MLP neurons of a small language model. Each row is named by its layer, matrix (up: input weights; down: output weights) and neuron, and shows model dimensions 32-159. Each number is 128 + 24 x the weight over its row's rms, rounded and kept within 0 to 255. Numbers have three digits each.
After each neuron's rows, "fires before" lists the tokens most often just after its 100 highest values on Wikipedia text that the model never trained on. A number after a token or word is its count.

L6.up41:135095131115126161088151139119144131128120099112098121120135167125110105152106119097123148179132103148088122132133081108125169165130143114108118104153133120110133121132156159094112098157073137094124138156200106158125134136090118154141148138124148192128104126113128154133120128111151149129116109137105176119149168188125129142158136108097071102109106143125115127147107103113085133129101
L6.down41:129118096156141167107126135136122104129126163151148108120138105075149111149126137120130093169096100123116171154134135169137106098144142143159154155109125162116137121103082132094166108105172120186128097181048146113164134190150136123129144129149160129120130105109120111111107130131119130149122139106143104128111150094128108153151107159102123135136125137126122101118102094118152125096141
fires before: ", " 32, ". " 16, "." 6, "ed " 5, "\n" 4

L9.up0:136084160113146147147106116144097122140099152115139147124104177093124109109135125123153140143109106138160082136122122123166151139086154104163104153134135136125141165129150161117112105083127143134131153099127144114163123147135106140110108189130111104094125147126188092130146143120160132158101156135124166084172119098141117110132121124099150095162180121078115131160127106143128134135142
L9.down0:151127184147127078136111150147103152131143169131110127141173141105126131134130129134134110129087149118116088129122120153118147151177092116110099102147092163157164160132152081102108135133114134084124105113110143131150142109121172114122179155162106116123091121153144093077145133146141099139130143126109101084109099096083132130124146133142155102128121158143123115148162098101111133165083
fires before: ", " 29, ". " 18, "." 8, "h " 6, "===" 4

L3.up253:139121108142104099136123108110134146159100118150130112144160065118091173139106115165097141112115119123092161122099125105126102142128120146139158174126153142132136129115145116123131196108118131130127151083138107144103158117150105094140122121132163118094105104137106112109145120100100163147126123155145161166123113178160090067135086122128098132128148102166149070134111127094099108107145
L3.down253:149175113114153149121133143119120162129102163137097118122158148101185132113125142129121183128116111134165156129136075129100108141131069148147122124093134076109115140159105104130117122137126124112159172102145116086123092152137137120110157159158126135101098113152151159108147078124160081148101151143122118115102131134116127125150080176159125165131091102115106131113158168144114158150090
fires before: "\n\n" 41, "the " 6, "C" 6, "% " 6

L8.up120:106125122119068118118104132135144172108129152118130147101108142125105125112118104127098117117124089133125123146086124095154104143134135089128121157167147176137131135113138117162116118133139106163156155121113165164088111091134105134100093143153107131112088126137104095119147097128138169125146129128176123157152145126158115173131119137108134157118155167157141135191140119138135176147145
L8.down120:153118141147130141109144114116147104098183150101079113149139096155169128119118094113148150120094128173126100171098122174122160122147109177146138126108103161145132092169139133164114088149125103127134143126093101129103127129115111106148140089138174104136123150157118183146139104087103122145116118171158139130147178132116170093133119144121104131143113097125079138129123117097130141101122
fires before: "\n\n" 25, "\n" 22, "Votes " 12, "to " 11

L11.up270:165122181149157137093142137116178146143148134114154117148129183088075107126146134128097134119134130144083128102161115125146132133116129142138088129120136143141107139133090099121151100149100123114130135085121132149141105170113110127134137125100157126158124107180105132127156162051146108103117105159078103122080110148143102115119159116112147111153150126142098103152175088116143153112088
L11.down270:104100124109125156126184122079160122138148083170112143115111139135138119159173129104105153074099123103131158111128110140133117099092160124183116129138144138095095138110145114129162127124143095156103151156125118134117111165151115139145184138127133084127145155106132139129092134115139158178127127136191143118113133179110123145085121130125113122135099106156084127125131120096142127113139
fires before: ", " 20, ". " 12, ": " 12, "." 8, "–" 5

L3.up190:130125106161161135113126129115149141085105104106151122156115119056130158180078140135098139090109124156108132098130112136084089171108120157130124135100118119131149115142119153117088109100132128160125073088147154147129154122150183163138118156115141080149139082154140137142137136142114131146135081114155170146092161134125124123123106132123083115095096085130107147138142122148106155152122
L3.down190:133095090143107084167158151134118150140157165096169150122072160087135143186116139105136128124153095151107132133108102122092084146114148150142134185158095121142134092122127162170108137145144123119165150141122184140141154107132172094142139129142116108145138127140069126149142122114116131102123124138088155139098105144130120112117105121117092091095121130131085122162155112147109149079131
fires before: ": " 37, "\n" 17, "ant " 5

L3.up61:074124116128095104179128078116128143147157123112129139142123145144088135119144168153118111133153095143128163130147143145123148127100201122155137143114145132150131121109155140130077093151132083133152117178112146120137129130177112122130116101147143106131162139117182129122129169136089080137143088127116143146120096086156121110123118113083145161131130102093147140174091165158128110126152
L3.down61:123160109124110160175106111108124114126118151120143139133154169132139166132114130125109108104092148120130134140134139129108165097105202155127134173143129117143118113149124158142106119133105110179170072137160117110091177136158106121109084121168144128117170155097178156112120123094097098133136133156111112105141083099120089129096087131127135169145135129097119083152143123142165140115158
fires before: "\n" 68, "\n\n" 29

L3.up206:117126149178096140100128162144151114086102116114110143122140135087130147127117098101114141163074120143126135130081109095116136137125114079187150155106116107174126167139081136162126123143159135095125159143185159138133116136122143119148127128131140144102101155107134109102136156126134166151120123109111136128134100145121150135113152127085084116147104120078145142129112075133115077130143
L3.down206:152123120092047132125114150119166146105149110140112129076100133095177118162112138151145100113122133164143159153122098125097152138128155120128149139143114136083150112096131101121166122164114131187132129119134137143162090144176116099133198117107090113141130172109141102096103130142131145172156140142128121093138114140135162138128140122101124108141129110078086115099130133101136136114139
fires before: "s " 87

L11.up251:177158125137161081098108115122125105102122085121164126114156144183139104128130135120113125159079110129135141162145079165083145105134164137115175171125154137092126153114126149137149102082124083104137070137136138149126134136115090122095108137116120144128156154160128126181101126120136158143113120100138128122069113158133138127167148111097113079131112117085116143105096097138137171114118
L11.down251:132135113089125144141106122116132151121139183110108070126128122097117110151096108161095156136135136114137124096113116154132139141122112123160144115110148156149140138112071167188159115107082112111132129113059158123105157132134116129146140130166218130122150100114085115135119129150131128109092102175171151164119095132105146200117111116136171111136132142147146125124151160094096127138118
fires before: ", " 17, "s" 13, ". " 10, "s " 6, "iz" 4

L3.up71:128123129104142125109097132101116139113095132064130145139095149171131094164116122133105122125119105129087132116121107098112119143108107133162102153139079172087145152153122158179076112127113143131151116163135172139138150122097169140116147119118115122121153151068125127129118102146160096116106135130108098126122158174159110101126116130093100149144138127177135095128143142139148134092148
L3.down71:095133125141109176132129132129130162097144135146130117108140158146158100127108098146140112138107083117187112133118111108166110113140121101170137111153101142072130122137127113098107129139112150118123101186106104111169116127124115119093143139176125099106117118163170162141119140122158131141149157128121116125159141047116163135173146129117167102128119165070103111119147104136124122146105
fires before: ", " 26, ". " 17, "." 7, ": " 5, "ical " 5

L3.up258:110123151076143078139148172137115111082169128111131135161113073069143102135125158081138093172114132108143130108147123132102142144119143171125172144146131127126149121120138173130105153119128130154155129110107118140117105103182097100175096118143121154152139110123180177117122138145112099116103118113093162128145126133157077135129150150116138134120101087150141168162131138135096096142135
L3.down258:119106139160111084130076150105105154158125178115119104154142113169169167143096120110104087156126132142111097112140137140137133097104094128167143148115100120093101142107128122161136123129148130127122117119140155173120169172118111080102100129127118175115097090115094090115131142113066120127136159108137136111139105152127146113153111103140157131164116131127104109189111105139169108137110
fires before: "\n" 55, "\n\n" 33, "ō" 4

L8.up84:104147175109126093104115157139133108094123131150164174107156179089124113120116126115139188151130122152096120096094115123137130115127173116144153095101122107139124148100164118166109108144121150132128134115130149110164130126143125149132108109102104140135131144137149116156113151197120144129167121128118152103084162104140116137119132151092104134123106152094124124169185086155140092088115
L8.down84:107148117129146122100128130136108135152142133078137079095110109139190067129118141151125151135120145133109120126141126101149145157158139124182113140133147108124162094130123162099132121127195178129109130154072136117109118149129126167126116148176107132083161127135158116134076125095160148095171098126132129118149103098135138104088136076149150091156128118129121076123134089156154120152121
fires before: "\n\n" 30, "\n" 10, "en " 6, ", " 5, "o " 4

L11.up314:110150121118149131079141103148127172170119092141117147145129150147117089137166082137144152076106111152125111089150130127093124151135075115158164134139135097101118132193173113149095057085103125137132127149107118153099127103164125149188137111126145121133113122109127075136164132129105171094128128175129144145106114124123125140104132141077126128123140120120119132158162103103128120127129
L11.down314:148137171126157113097129134139128158131148133126118077117133191107165135112086118117138148117116126118171108137111139157130081121119141115126087127152124108147115129174135083096157107107165114178117120172104095169138120159139137159115160128113100097101119111079142123172083147126130173158161109101135102157108114088125112095121162163106137152133154139111098171116155152114104145160127
fires before: "s " 87

L10.up281:095086133133130119112113117145109167135113179126118104164131113149136118162141126142157133128071152192111135121114112131092130119130108117150113176189098177150158135150119115128168113117155103112121138081143129147128096102132086111126110126142107134106145131130129140139089097092127087124114120134098106155092208183080137141118105152081126126140132169103118154105133148114119122126105
L10.down281:121127142136122133094126101133151157163150115152152154139145163138116088113132117125125133127116050127144161129126113130135135151118132150143125076116116172077128150127095117104146098127124138157176171141130152105146140112149151132074160186122123112137160165133125162125129133118085099118118100160122109103168153118114104118127123124129138129112153113082164119147129096108090095084157
fires before: ". " 17, ", " 15, "." 11, "-" 9, ": " 4

L3.up264:108165070122151127131113133131143140077144164111157181147115144106130149096148119108149089098108125160138130112121132115105109136123147154143149133165144130153093157147124149144146098098144131162143168115159167093130133131148177132142129167136108171141141080135110123086082103109125126080142180126121158146159117127108138100129103118123125112143131127098104110188142162136109128180125
L3.down264:113160108150135135121118118130131146118128121112152126100124102177128132114140160143103146127142152111132118162111136139157146114140122087113114127160076102104139116122176086154107128145102096140121102153144158120154137102111133202133119101106121127125098111135094128095176091114122199091146166112089134129118152092152141173137127146181137138116140121102131103101104122113139118155128
fires before: "s " 46, "\n" 15, "\n\n" 9, "f" 5, "w" 4

L5.up163:153115120138153137094140149140116087128129127134116155136173143117092128133104138132101093111112141132087132092158053121089111096134126142134126102129127152122161173108112102129118116117111144093104119126121163125103150177114166104176119098108136122127154125174134133140135153099114128096184136145113101100119151112103135110115154161183135124181108167152125171113096147142125122111132
L5.down163:124131129147079122146120101110124121118127093143109146118105149102140115139105100152148131139143163181129176143140139139101092141154147112169155132131078151102126121100143107105130125138148206095134123109121137110134115132123123135128094162115115130141122104140120101119147068121114111161147105132168126133191125103150146152144079122121117126133133131110141114153117152134154099078108
fires before: "192" 13, "ony " 10, "191" 9, "193" 8, "202" 5, "201" 5

L5.up219:153146141109128162131134128158132152117120150107118111121160162102129160118165134127153088129114122149098170135128112112108087133119134107105112169087091205132131142127111083137088137141115147116117113113119165117133127112121106087110131144125124158165102133104150140125151113139155132163077139121140120123095088114111091148094187093149150115130118135174106129124137099114128153101143
L5.down219:093113106121108171109155106108181123118118101116116103142118160118181123116141146094115114172140146108103106136151102083097118160141163133142099100144118145139098125068158148146127090164134164112187145135134119138118107138176110080127109161119134111127127117121099095150153171147141126157139120095163133134138119136112137162098086115107114124145133118138123164142110117122125139132101
fires before: "of " 46, "and " 7, "that " 5, "in " 4

L11.up179:108144117142093162128082106196099116148154111141068113125140149152150126125105119093151128131092136103140146094131139118120120107137121186164147111130103135122147128105148149127069104116161157118158130117117155138169095143147136129082124106128142128189185113133178129155121112090142146145130108144127116121159081137146092132100109129167129121110148137125132144110107161186126143130113
L11.down179:152128107121101114156156099122182114139141157136132138113134126101159150158173158140086082144107100094084102179142102173134104137142126157124108151113123115155136111171121129136148149149093151141128125166157120100106158125139161127133129111162138115132118093144083107130143142106132111098135127096117109126124156118084098151130131146123148047103129105118134152114137151138128105154118
fires before: "192" 15, "201" 12, "193" 11, "191" 9, "202" 9

L3.up197:145098137100110121093144156105120098121122142135178126098075133088122130108098122108141169132094102131092151090141136137125126113109158130088170131102147138140122124118122090138100135156131145134131106119135159133104131128115074103123079104137132144091082127119111098141085163114153128137169097150133127121164153103159102108127144131139170149104174117144135182172121119137130119153152
L3.down197:132109157158108119149094110147135150127154138127130154153112132123110118134128152118132091140119114164127136153103119109123156092121096155144165094167103131131131155131095165156123097109050109151121156099078136125112159157152152127134095082124128106151117091127114138088160069110178122145087112129130114163142126105133104121140078110106124158166160123154117151157133170129172123088119
fires before: "\n" 48, "\n\n" 17, "|---|---|" 5, "/ " 5

L5.up268:120116119070165098120106152141121085135118126101107151123089115124099120138126098148106141119121131146135162126131094123127178123145171156151143158115095101155135097169103149091111096137136115147112115182108123110138094124176147133120142177136132149132152137102163110139109172145130164148140114110136079109111150112121136131077098113140094124068160091099147200115112132171126128116100
L5.down268:115105158159118170102115120117104136139122154179114145170120123097129150131084137088153152097148166114162147146152132085112079111147124111159155121155143117117074105136074123139139094089100140120157122162139109143122138153082145111151105120154131152115140143180097109088103117116110140169141128140081124118108147142133115111103113114129120106158096107104113114145145156108137178140104
fires before: ", " 20, "\" " 13, ": " 10, "p" 7, "==" 5, ". " 5

L3.up196:154112146130134135116139110105080111110157134108113112169156123139150144124103124156129108159164135174162115142123096141105122164116154150112154145140068115145082134128149161173161130096083112123148100141123159135096156168147145131182089142124136124135168131130120155113145120164109165139100137132074093112145132121129093105103115095144115148107107159154119090123158125125122121152129
L3.down196:106105121106136119145133159138122136157094141142067103134134145175137111145112108089139132069094093150127117137141126145144116140166100135092074105103183142099081101107101135153165092139117158129136112095083158163131140151125140130096131130150121120118144136119140139129144162155143098123119126151133160100165123133155099117093161147168133131144124113100117090100136131120096130112098
fires before: "- " 62, "the " 10